Weights of a small transformer language model.
Architecture: LayerNorm before each block, no position embeddings, biases, tied embeddings, ALiBi.
MLP neurons of a small language model. Each row is named by its layer, matrix (down: output weights) and neuron, and shows model dimensions 128-255. Each number is 500 + 25 x the weight over its row's rms, rounded and kept within 0 to 999. Numbers have three digits each.
A block is one neuron, or neurons of one layer that tend to fire together. After each block is what it responds to, as a language model described it from the Wikipedia text at the highest values.

L2.down75:483536506501486485483501498477515520492497482487536493503513547540495549495507508492537509512492517499490530480468488516525498512451504497462480519480519521480475477514484514486489493493531475475490541501508524521517518471504507543467500522499504502470510512437526537472497507490526498488477455473500539510477509486501478516461485495551490449499539486491457538456533526491526468448480
L2.down86:536523522497519483496530508492483524459499431469514475472450540462503515519522508541501509507499527469468494505511528484484509498521445524486500531516472538502503480486500488561554523488492527487485494547545523537486495508467461489556509529508485521507512509518482444493479543500478501514481496456501508534484520484496496466536528449489487504481517480509486512545488471513522532486522
L2.down176:460508493520499513516462517483503502493478504510508555519470507516489487478464459485506508491486495551482491507503521465458491517507498513504491507517500510506522473534491511564492485509511479509491491512520552501504521507535538553496524545475500489465457488510498477473514459462500489503521495486491495523504478501507475472484473463515525537536497475475513493475548482498505497467439
L2.down269:507485534466508504539486475540481493508459515531562505494477517482525503499531495482544474493531513449487533514517499478484473518492467524458480458482486496518465512514491544489492489505522504531507535487536560538497491483510566526487540482497519489475524465459516489530518479504500486512497531555498499485493499498517460515547493521524509474517523481514511460457506495480468514510451
L2.down575:480569494476518498548488488543505571493508525509501467506528560510478495497503511510467451509502480557477513462518506498521518496488522519525462479456503474479506478521502492509462460474523486497511506502546458524521506514521543487521495480493514490490506499482517451468494478466521498496464484482541496472528476543463494471512485486479482540477496463509468480497436507507530515487477
L2.down1170:527508484509498500541477512506542474519514493482502482486493475490485516502472476472519499542517487501550506504494440550503524545483473505477550512488529448499500527460497524460522536508545504475508506552498533500529494483572449472479513516486486509528552506509492526541494487478465487493523482455547518465515501494522554501462510466511502502460505471474493515470483504471524480527488
L2.down1283:505483464519493521507457513475510478503476528508523512493463483525495487509451499521458484474480514483523508502551504491474542525531532455503478532530502464502467495535468500460497539473499478507472476488562512486534530497513486534473528473488486476467462503515514494556535510435483502519514539447496491492491466512491539474477517518497526553534524483497532467483534484455528458478475
L2.down1394:441509497487482472484520504526495478484520485483522492465488481504461489519527543494548474546527528476515490513500511491503504554521522492485491522558504511493444529530489470462485496520512522496490511524521438524482496490471507475504533497532489508500458497495523443491508503536498489529471505492515542550491487484506497507493483473504499519476532454483523521511495511506527511520493
Description: Pipe separators, spaces and digits in the late columns of Wikipedia statistics tables (football, hockey, curling, medals), e.g. | 0 | 1 |.

L4.down1234:505492507517479506502477497494533497525484513474490486512509519500507447526487518465483518499552525537525452520547517491514506529533433486469512466505469481521434518531477544485510509509498483454473469499502542531498522492473486517443491479492488507481472498500538546537545497494524480490509522503501472527499479524499463498473548508534458520530473517489510514515511530515497538513501
Description: Tokens in wiki tables, infobox lists and stat headers, such as G|A, Date, W|inning, and leading pieces of split words like E|RA, E|astern, e|ighth.

L4.down1102:513529488458518529527528493504545500496488504467474497546513494522545464483482490491534454492474530509503508478498442491484532566506485480520523539534489496523507525464491496501483497482474505549483490504494526509540509475484467486483507497486519546490498503530532540525461531467470505537547511545481507531461487529504474494522502483490542460497483469482455521533538511487530522507499
Description: Two groups: en dashes between numbers in sports score tables (0–1, 3–9, 1–1), and mid-word pieces inside personal names such as Fouzair, Milch, Björn.

L4.down810:473510523522532526537516515446488469508479519473539499473478515497474520502536459503511493513469491538475485511463498495477484476517500468498525515497491456498539441501488532491516516478494471489530479458431533474541532479488523499531482478496498494458495489539491512549523517522511527487509498466516523519509505523513480465544507494506507467463537483509515535484458505490468515518480
Description: Short word-piece fragments in the middle of multi-piece words, like prox-im-ity, lim-est-one, opport-un-ity, plus occasional digits in table rows ("201" then 5).

L2.down38:498537504526513491475465531526504563517474494479480488534498521521473499508497444535525515503497492512504479531498497485515482502490482476534521479515487481489471537509508517534487503483487482441546531502485497498504532537491485483515510481527527473479538519503491477516483486488497486528498518463499508549545486494488488453509515490498492522517495474482514520517488484520524512500489
L2.down43:495513470517529513538509483470498505508535514488477494454494529467549443512509525509566460473503416570470456520474471465475546505499449489535514514524490571480501493494504525462513431497508514509496466484495482499519498435465436498469519487488520491497499468546458522497509490486506487519466499513529512505499503484472454462514506475526498513491512488473497518502521511480523503515488
L2.down195:493516507476524462491506505483493505490515509505481515522492516489505520479469529495488497518520513543505478502484492487512513488523428514478507509465494522538533501452526532544493493513474513507441495494506467503482426499532464492510536494534522441491516483493517529501489516509480505472468528502467525521479478517462498486483512525468494503528482472495547482517510517449453484451501
L2.down248:491517505480494500487510471496490477518518500523514478510534525484463498506486515471472487539540504569496472494483485515505450505479465510517460496542520550520489492524529509494540474502497493530542505511469497508497483467523542486449510456527511541464452525435500488514532480481495514458521481500491492461504492529492526488519522491497504530519524520497458485540521510510497469484475
L2.down588:479483460495483508485503515498502491501501534527464484520476489464488473468485520482535498508492525519454519541476520547530501492486500542416519526496489498492498471491505476493545465511497538551510513513482486555524499492526452497492497478482508482552528502487557499486472483491530510542507513506492507497474509482532523538558477495460492491499499504509575510474484500490533494480484
L2.down1302:451519468464502511461511520456515519507561513514536502481512515543489524515509521555470518473483487516503496519523482439486519468521501512521479535460523519491489505464508514468520481490540501512494515498451505479521467512489492515500510477455507496568528499505504483540505503484499514464507489516506440493479534491474529460527535463476502531494522500491520519503491479471504437443508
L2.down1416:512449522488501502476509492491459486461457511500500540531524469466515510518553532496496502461482519491517503473483482512513545504496510496520473503534515485495496500525544458500498456487485498479558515470521450511481486513481510541438479525520518468505500524457486509495501556537482472524481517518500511495523515473466494467530507519473483526496496484526484519463484498482510470472491
L2.down1535:493503513461487498480549550495468517492503518496512506511530501538495501494532486434479525517491492486474500469497488509514510425490474540525516480509512471437508506498485516507475462465520553442503452511477483461545516498503482503518488524499462517486548515505530500507484483476478494498499466461502526550491479494532520461533521494492492500528532493476506549504499500515512490465467
Description: Short word-internal pieces like "in" right after an opening fragment (l-in-ks, def-in-ing, Plat-in-um), plus colons after infobox field names.

L2.down24:524497531524483472483472509529482494478535511474525489478505525496505468483496485489510503453509497524465542493497530515544503485508512494452523501526475479521521475492441531466491508511469516540484488467506520520511491509516510452496503486495483490472562514467513496547511478502505465457490531515502474458504510531537478497483500486484506531483513504550508508475524511488526498475512
L2.down107:453517523534483478484489509497463499538514534448524487511495522500562508546534489504516462517490457481498493540495544530502471475443485489435511478491479501514494501530541471475442503518504502511515490478455490487476499483474515513478531466529506466487489527485487513493551512520519496505526526519493475510509505545527460528467502497493497569494547483476488533515478485477480495514496
L2.down121:499491524485465511482445486476532475517513530446548542463509509497537550519483473489549517497503455507476523525510513509475541520514507470485499514508469525556482501437487503470459529493527465497524491507515494483480477468502444473463503505491447507489533512502463511490486483515516483499452526478497448521496504523510477488482481516504536487509499506520489464513495491478516442504481
L2.down271:469532526510495505480488451472493462514538494446535525506520545537535509503519496477486530520504495525478530480493477505487497488475528503474511480493490528502477481526502502513489519535475514483476496529550516412501532492491547486522500507484521490480485470525497499469512485516544470512471470486466478494470517524520504546488508491465480521504511527475445494512544540510492494482513
L2.down304:495518490423503492494528509495472526478450507521465493495576529474487482502476556484501501480522535540514524452497529505497516455490520505516511520518511511449481440498509504525528508476497495471492528499483519490490504478512512527514466522481479522469533542536501477461493506520490480489460485488534542522524485508472521499533529496472448520495481493489495512478529490494525491491476
L2.down450:500520530482493503479552498517484469496505477478535484517507530479513466557528550482494463463519524479494494516501508497487481481481519494473497502455487512468533513491435477523511525502488535506496505486545516494519525489506544516507486514512506530486521508492485484499508521520503523533510543529479505483495537474451483478500507504512483471515500526511464527460554453513442486533523
L2.down1086:498456497552535455532490495506490478514491483507527500502502518518485483541453466539533494497493480467526535513446484584486517499527516502497519460472490459453491466475495512464508518513528514495536554488534510536500518459508524500454495473468462492523515508464504511498499482481454514548522532543495507505489505476495507540558492487519522496519495528455507491512453533493487513521468
L2.down1498:506486466483494498503527492459525530535485523555489515538525523474517493515452488468523483509466464502519488527525484487502529484484514492534554518551501484516511508493507503520499516464511501496474539592468503513508487496524489520486503514520471486477522517484520470444471489504501499539472471500506503512505471497495514467487450510500487518509495501518499532469550491519454444490488
Description: Separators or spaces before the next number in statistic-table rows and between a month and its year, as in "| 1 | 0", "; 2;", "March 1989".

L4.down608:473488501488489551535488453509536494507528530511479462460455534496522505524528481515514525481488503567534512519540526535506492467497520497485530492497495581449519499491479507505502498517475528505460470494494481516467525511517525532476506479471532519512497498466540531481509479484536488521496486509451497509547487500474474528524476456525487549510485519457483508427523495480483509518486
Description: Separators and connecting words just after a table cell, proper name or number, e.g. pipe delimiters or blank cells in wiki tables, an opening parenthesis, "and", "in".

L2.down139:479520501510525473506474487497482501555486485472479460562495504508459501473496510465545537515530502528499500436502493462443501447535502513501506507506481470516535531490518492477512535480539495526510489492464513506527481508547509478502469529502444542502499513489538487529525504450501504505516501527558473477498468469513491464524511516460475503501483519482476500496489496523530508509484
L2.down540:520512461501486548511535430485505477527497552516494514535518491464459505492434477497501500476545463520514501541516483477478493498514501492527512503514461494564494543486506484443492511430474499517517501514499509506494511479452535505506486478502495502471515522490456489483530480521535524460517498503537467480522511472536486526474538487521479459504460537518510493525508479516422468497536
L2.down570:474509455519497526477462505474456496492514511495501500507516506481438518497520529517527509528490511467485535450473472439500449501497461525492472513528459510550517520490533502511509519509479518453540531530468541550456526452508498504506492516527505460484532500512517511514526507536470485492509464499521428496549526510523513528534516538483471466506501495528483491509469488485479524491495
L2.down709:514500469538492478483520468503504459543516455536505486493452476485494496495516520513484495485572484477486503503512461429512524517468497495463520500527472511532483571549468508517487473530473534478529477529486472507557505503470485496514551475493556503494493505467479519476488536510479506477477480517552422503477524518482535487507490512538469528519528513506530517512454489483491557488502
L2.down753:496516487482474488519514512497503480506494456518483533557516502522458540522481534449492500492483438464483509508492486513510519508474529489495476540509511479527536516480475498471437473469468507484468512488517539510463505463542536475502483528531467514491484481481490492490508498512505504465495472508471532490489534499504502538493477526486431525475522499478528555491516496451492536507480
L2.down931:505507478500553522447492531549510520526501471498483538528505543497525533485485490518497469464552510485496477497466490519474518470518509475542473509535519463493510501497518508529509494486544531502501436467573481515488536503492513486491516489516452530515468519491501507464512511469503498488494497487478515563486466494478539550488477488446504501485461497517478508545482496514529510492456
L2.down1147:513527507508490510518507471493441522502507508464556488503483489488534480469496517474498470500528461460503535451515488535457522519459513523481508461481530486510472545500495454448525500506515511530489522496454532488519543497437474477448513486532500447497486479503470515484508495515519468503500489546515483511503481478502482484517520513507515491521520496489472517465561439492469494468510
L2.down1191:487474450514447515525522469497460486502509517497535495475484459472471489478483478496501532520469451506506486488528506498507517498518465541489497473549512481516499533532516517496472520452458504502537449487494490467509453450518481534492510501527503459478504473533505507511483513465486505580475475451537490488496494522468496485515505511479508486533501510484498493537513485447473501467541
Description: Pipe or semicolon separators between column names in Wikipedia table header rows (Votes | %, Date | Location), plus words in section headings like Career and See also.

L6.down231:485515501489521478494464525456514519487526515491519491517513515490463529459500522529495452521477494513493506468485527470501504507514473499463492503554492519549465490553486483515531476500558491514507520443492495489504505527485439484480538467503519512472508519457507502477512529470492464505491498499488523512485517513495468468469495478515486505527463492518537471504506522507458517521552
L6.down503:490523516489480532494522462515489506511497494482485575503526511513495486483505477465507531484475473512476514505528513468496528488498513479499452508545478509512466524515476522478503482507496478491554446521461507483466469496465553481491497527550482510469498470507489425497510489498518493531477503478520454485497492510487490528536474517478500506499492524512502511510517478470506514510483
L6.down723:482500504538497526523487480513515506506512449518485506496465501532508502501501484530493522487506508516512520514526526556472515462492470486519479486456539500494475497534509465567504494517459472460535539552476467496516518508515471504494520524470490474496485507514499494496461513473526500461524461559472466506485486559465508538445520473517497483505508454505441543502510500476518472482480
L6.down989:502503468451537488508487488435522512493484472551503540472515558502490509502474503522504530533478487511520511478506474531482520517512475498494498512517523530468518489494550478517490525540508479560479489516498507516489498509477458524495464453502499486474465509460524524477497490523473553527483506469469511484519508467516470505507462454452500555494502484474496513515517517507545488494550
L6.down1108:500482515526545489502525489540457491497460492464488504491486560492506509530479531465492540471506545484491488482533448493512487505509518476507517516475509502469525509442482548504493528487538504509480473513468504551474451458547504524489518483487462456511479501481511460525537472494490473494510531519543491465489482479501507455504528473488524534497492493434528462558516529553493466518533
L6.down1261:534519500456522498499511502542475513465528491466511480495496483507490499500486475491543512570561528483495511459506498466503488460503518515462486447500503533465522500532486533483498495489541472489499474508458489474485508498538530516475520492496437541511471476483492467525466512474487503496521464528469432558500519500475517538513541471468502480491482504490474498464483489521465490512463
L6.down1499:483538506560511507479518458474478517538507505486504526537495484541505483499474484470489462502478518509474483508462478473497492497480492491518456514499483518563508526475522536460482534535513480464511457481491544502496523457563469492506495488500506521464495549463534537491494502530452520486491495519509508496468515537528505483504554487503482484499517553512518513494497500460515485481467
L6.down1535:508500488486532488531540454521448491486563543480498507509544510510474497505519511541539548472504493460510509521522507505510481487523466542499504469486492467486518509519491482483527549518477459493452491470464464439541469480545456477527470470529462527540515483477513471563472484495511483509455507466490485538532514520505517501492469524455484474468516571529493478509478489499515507485490
Description: Tokens right before digits in census and statistics text, like thousands commas, decimal points, and "of" in "population of 921"; also mid-word fragments of foreign names.

L6.down215:513543505482507482552481514451503495511509478489491528515475501484507464444529493508501524503519489528467492495511497497498503472461549512507519542500508496483501537486490466543500527492517503494488510515510487525479485511460514487506498489507480489505467542467507496528435472482507466512450518467485461487495470466476519555483494524473491501472469489455501485516528441458525480507485
L6.down220:514465488548502461500500495433528453516504517485490496504476499473510511439485492530525544509482526498493494536553501490499488485473524473487541509503516443533496515525505458496524514555529502531507512483541484534471530515530491509503477490514498493460523499482477488478530474478530491514473475497457517481505465480525513522496554488513473450468541508500509506510491476487547513487482
L6.down407:523465556523486439487504484441544524479503480555517500490483521466504504515510540507485488504487493525506480470507477512525449507519479530468541500477491505466446504494562489538498451518522513555434502491531491490508538514496508474492510492450522496529495543485487499447515494471474485509532522503472533533454541504499502512510499493492512509514490464495520536502519485475532471517480
L6.down638:509525528462517493506519452474533508473464519497466499480519448508498496505516491516490472465483439531509498475513501502525491498508465475497537545508474459464488472513495492474533514497513424530513511498507528466517485508494493508479539495499535494501491530506492565508511486494516522513499480534460515498503508518517526518498505481446524473464485491481525484509515500501510479492496
L6.down908:499509494507522509494509472481476513484450469452494495488533522507509484506501523555485527533485515486518530492474482502503520488534461527507500505539509493494514488443482486532492570474524491515452483486499499492500501489486475524486448465466499460502498470507430532508532511495536519480466480509511511479488475455519510523493483529473506551449495540530475543510453535487532505516506
L6.down954:503469518486489508477532490528506473519493468482497465547508497459518483515498503528509511490480458510449487478520515482524507522542513490545472498482495520539491479540458507494479522504536531534477502497508496501506499499496530490493465513480512517517507497509519501513471504471489478514488470534500501486480536513512499505509492488502499457498492521487461526519499499518506446485505
L6.down977:457531488513517567562497458445512520486517489547478539535475511502504522510505493508465469485531492523495456545528500470512508468475444495477463454532493451504537453491481484527523533475512527538466510460517521528505510512538489480476481501508483514540465506474525497493532519467515462516510494490517522498481497485482485502504478499504477459550510494501467505559510482489474540491532
L6.down1494:460552506494504494530510518505498524474525492472512469507489477505503486536491520516505490540506460503513517479514484497534502528520508489489505508492462522478507490531526501522517502547479510513534473481515498503540495546472566516518519556505526569491499521506473475499486462528515517513476493475504496509504504548479504506510491468477479509500481545530486499493518496510502514518476
Description: The space before a number in a new cell of statistics tables, mostly right after a pipe or semicolon, as in "| 0", "; 5.2", "| 2–0".

L2.down51:480485514474516520490486515559454542532510486544477506531472527485523517453514521470495471486489522477494494527468489505520516468509481510451503558522549514508456485500507475447485464466501469476483510511513454517512430515461507520503488526499523470507502462524446474491480482542480481510536528502513470480510515501531485492500554483504512486518517490500509532499508518477535527563488
L2.down218:510474505484497519488499502504435493509514499492503452495515482486476495529503497488552477491487506514497422509473514547527466530474541530491535495516514466489482465477523497523517499511492503459509525454510497496550499477434470484514527462498510520513493466471475548481457482506497520530498516481460508495544492541483464490544511532524543521545502508513509526480505504487511502486515
L2.down222:489496492496489507468522509454484516514504547535484520456517489452507520477501534501522454514499519465516532476493510478490424515509500487462461523465497468476519515485490475549482499513502486455494502444482526532508451500510508530508538494495531475483494523502504500497532476511488523505491477501534461494496502510534530509510535520461534517474454508487511475453500472537532505504495
L2.down282:495494466500467512500511538528523487494507485524512497486499429496507479471478479465494509524499513477505471463521508481523491494520457498490494451510466527479493489533519504490474511511516481511522505471522532547481504516545483487510492496492489502527424480521543531511522510480495474548530483488510510498507521492524506517483506507491463515484505518473509492476507509521465520527555
L2.down548:466506503519468531470474491506469506533510495482476442487502491491504484513534497473494497519539517487491474493528493456547504463471487516510470550456515475505520501523470499450574473497526527466491487507490522503499504503447475522516559476516484487492499537433465519470520503546510485490469495469509473477519479519515527488513498535506495548503461575506469500555509500471492472502455
L2.down1121:519500509489527459495475486509521472476460445487505464525571516513484493486475555519509511496504498473489496511509466458470513511528490458497455501517578553510481519513491519506505484542483509499462512503498506521514472499496509492491528502484487510516497549471477471532486472521477534476499504508494486520516472490519550508493487479491537540509528530516491510539493467517486460483493
L2.down1216:521530451521495525497489497513524520528497509517496477488529495506484499528496511482463473510499517462547453521478490502500485489463459509510517505469500505496481490506527491467526522551518560480489523485493494489527508506513431502474534501468519494521478545460490483508532459541504559470490489503501480530511506455476488514505465478518520502481503505517498502503464495472526488510490
L2.down1336:477555502527527499511457502544505482506439454520496531484514522491489517480517516512499511444519518491523516537488509484514550482515490474477473531521492542497508541450522530500554479493486529472520487486497483529490506483504491499511529496450482469503491517477503482504474496501489473457476516464482512515486513489480487512480510465495481495506468533509454519526505516467524518479504
Description: Separators and short words right before a value in infoboxes, tables and statistics, such as Website:, https:/, Total |, population of.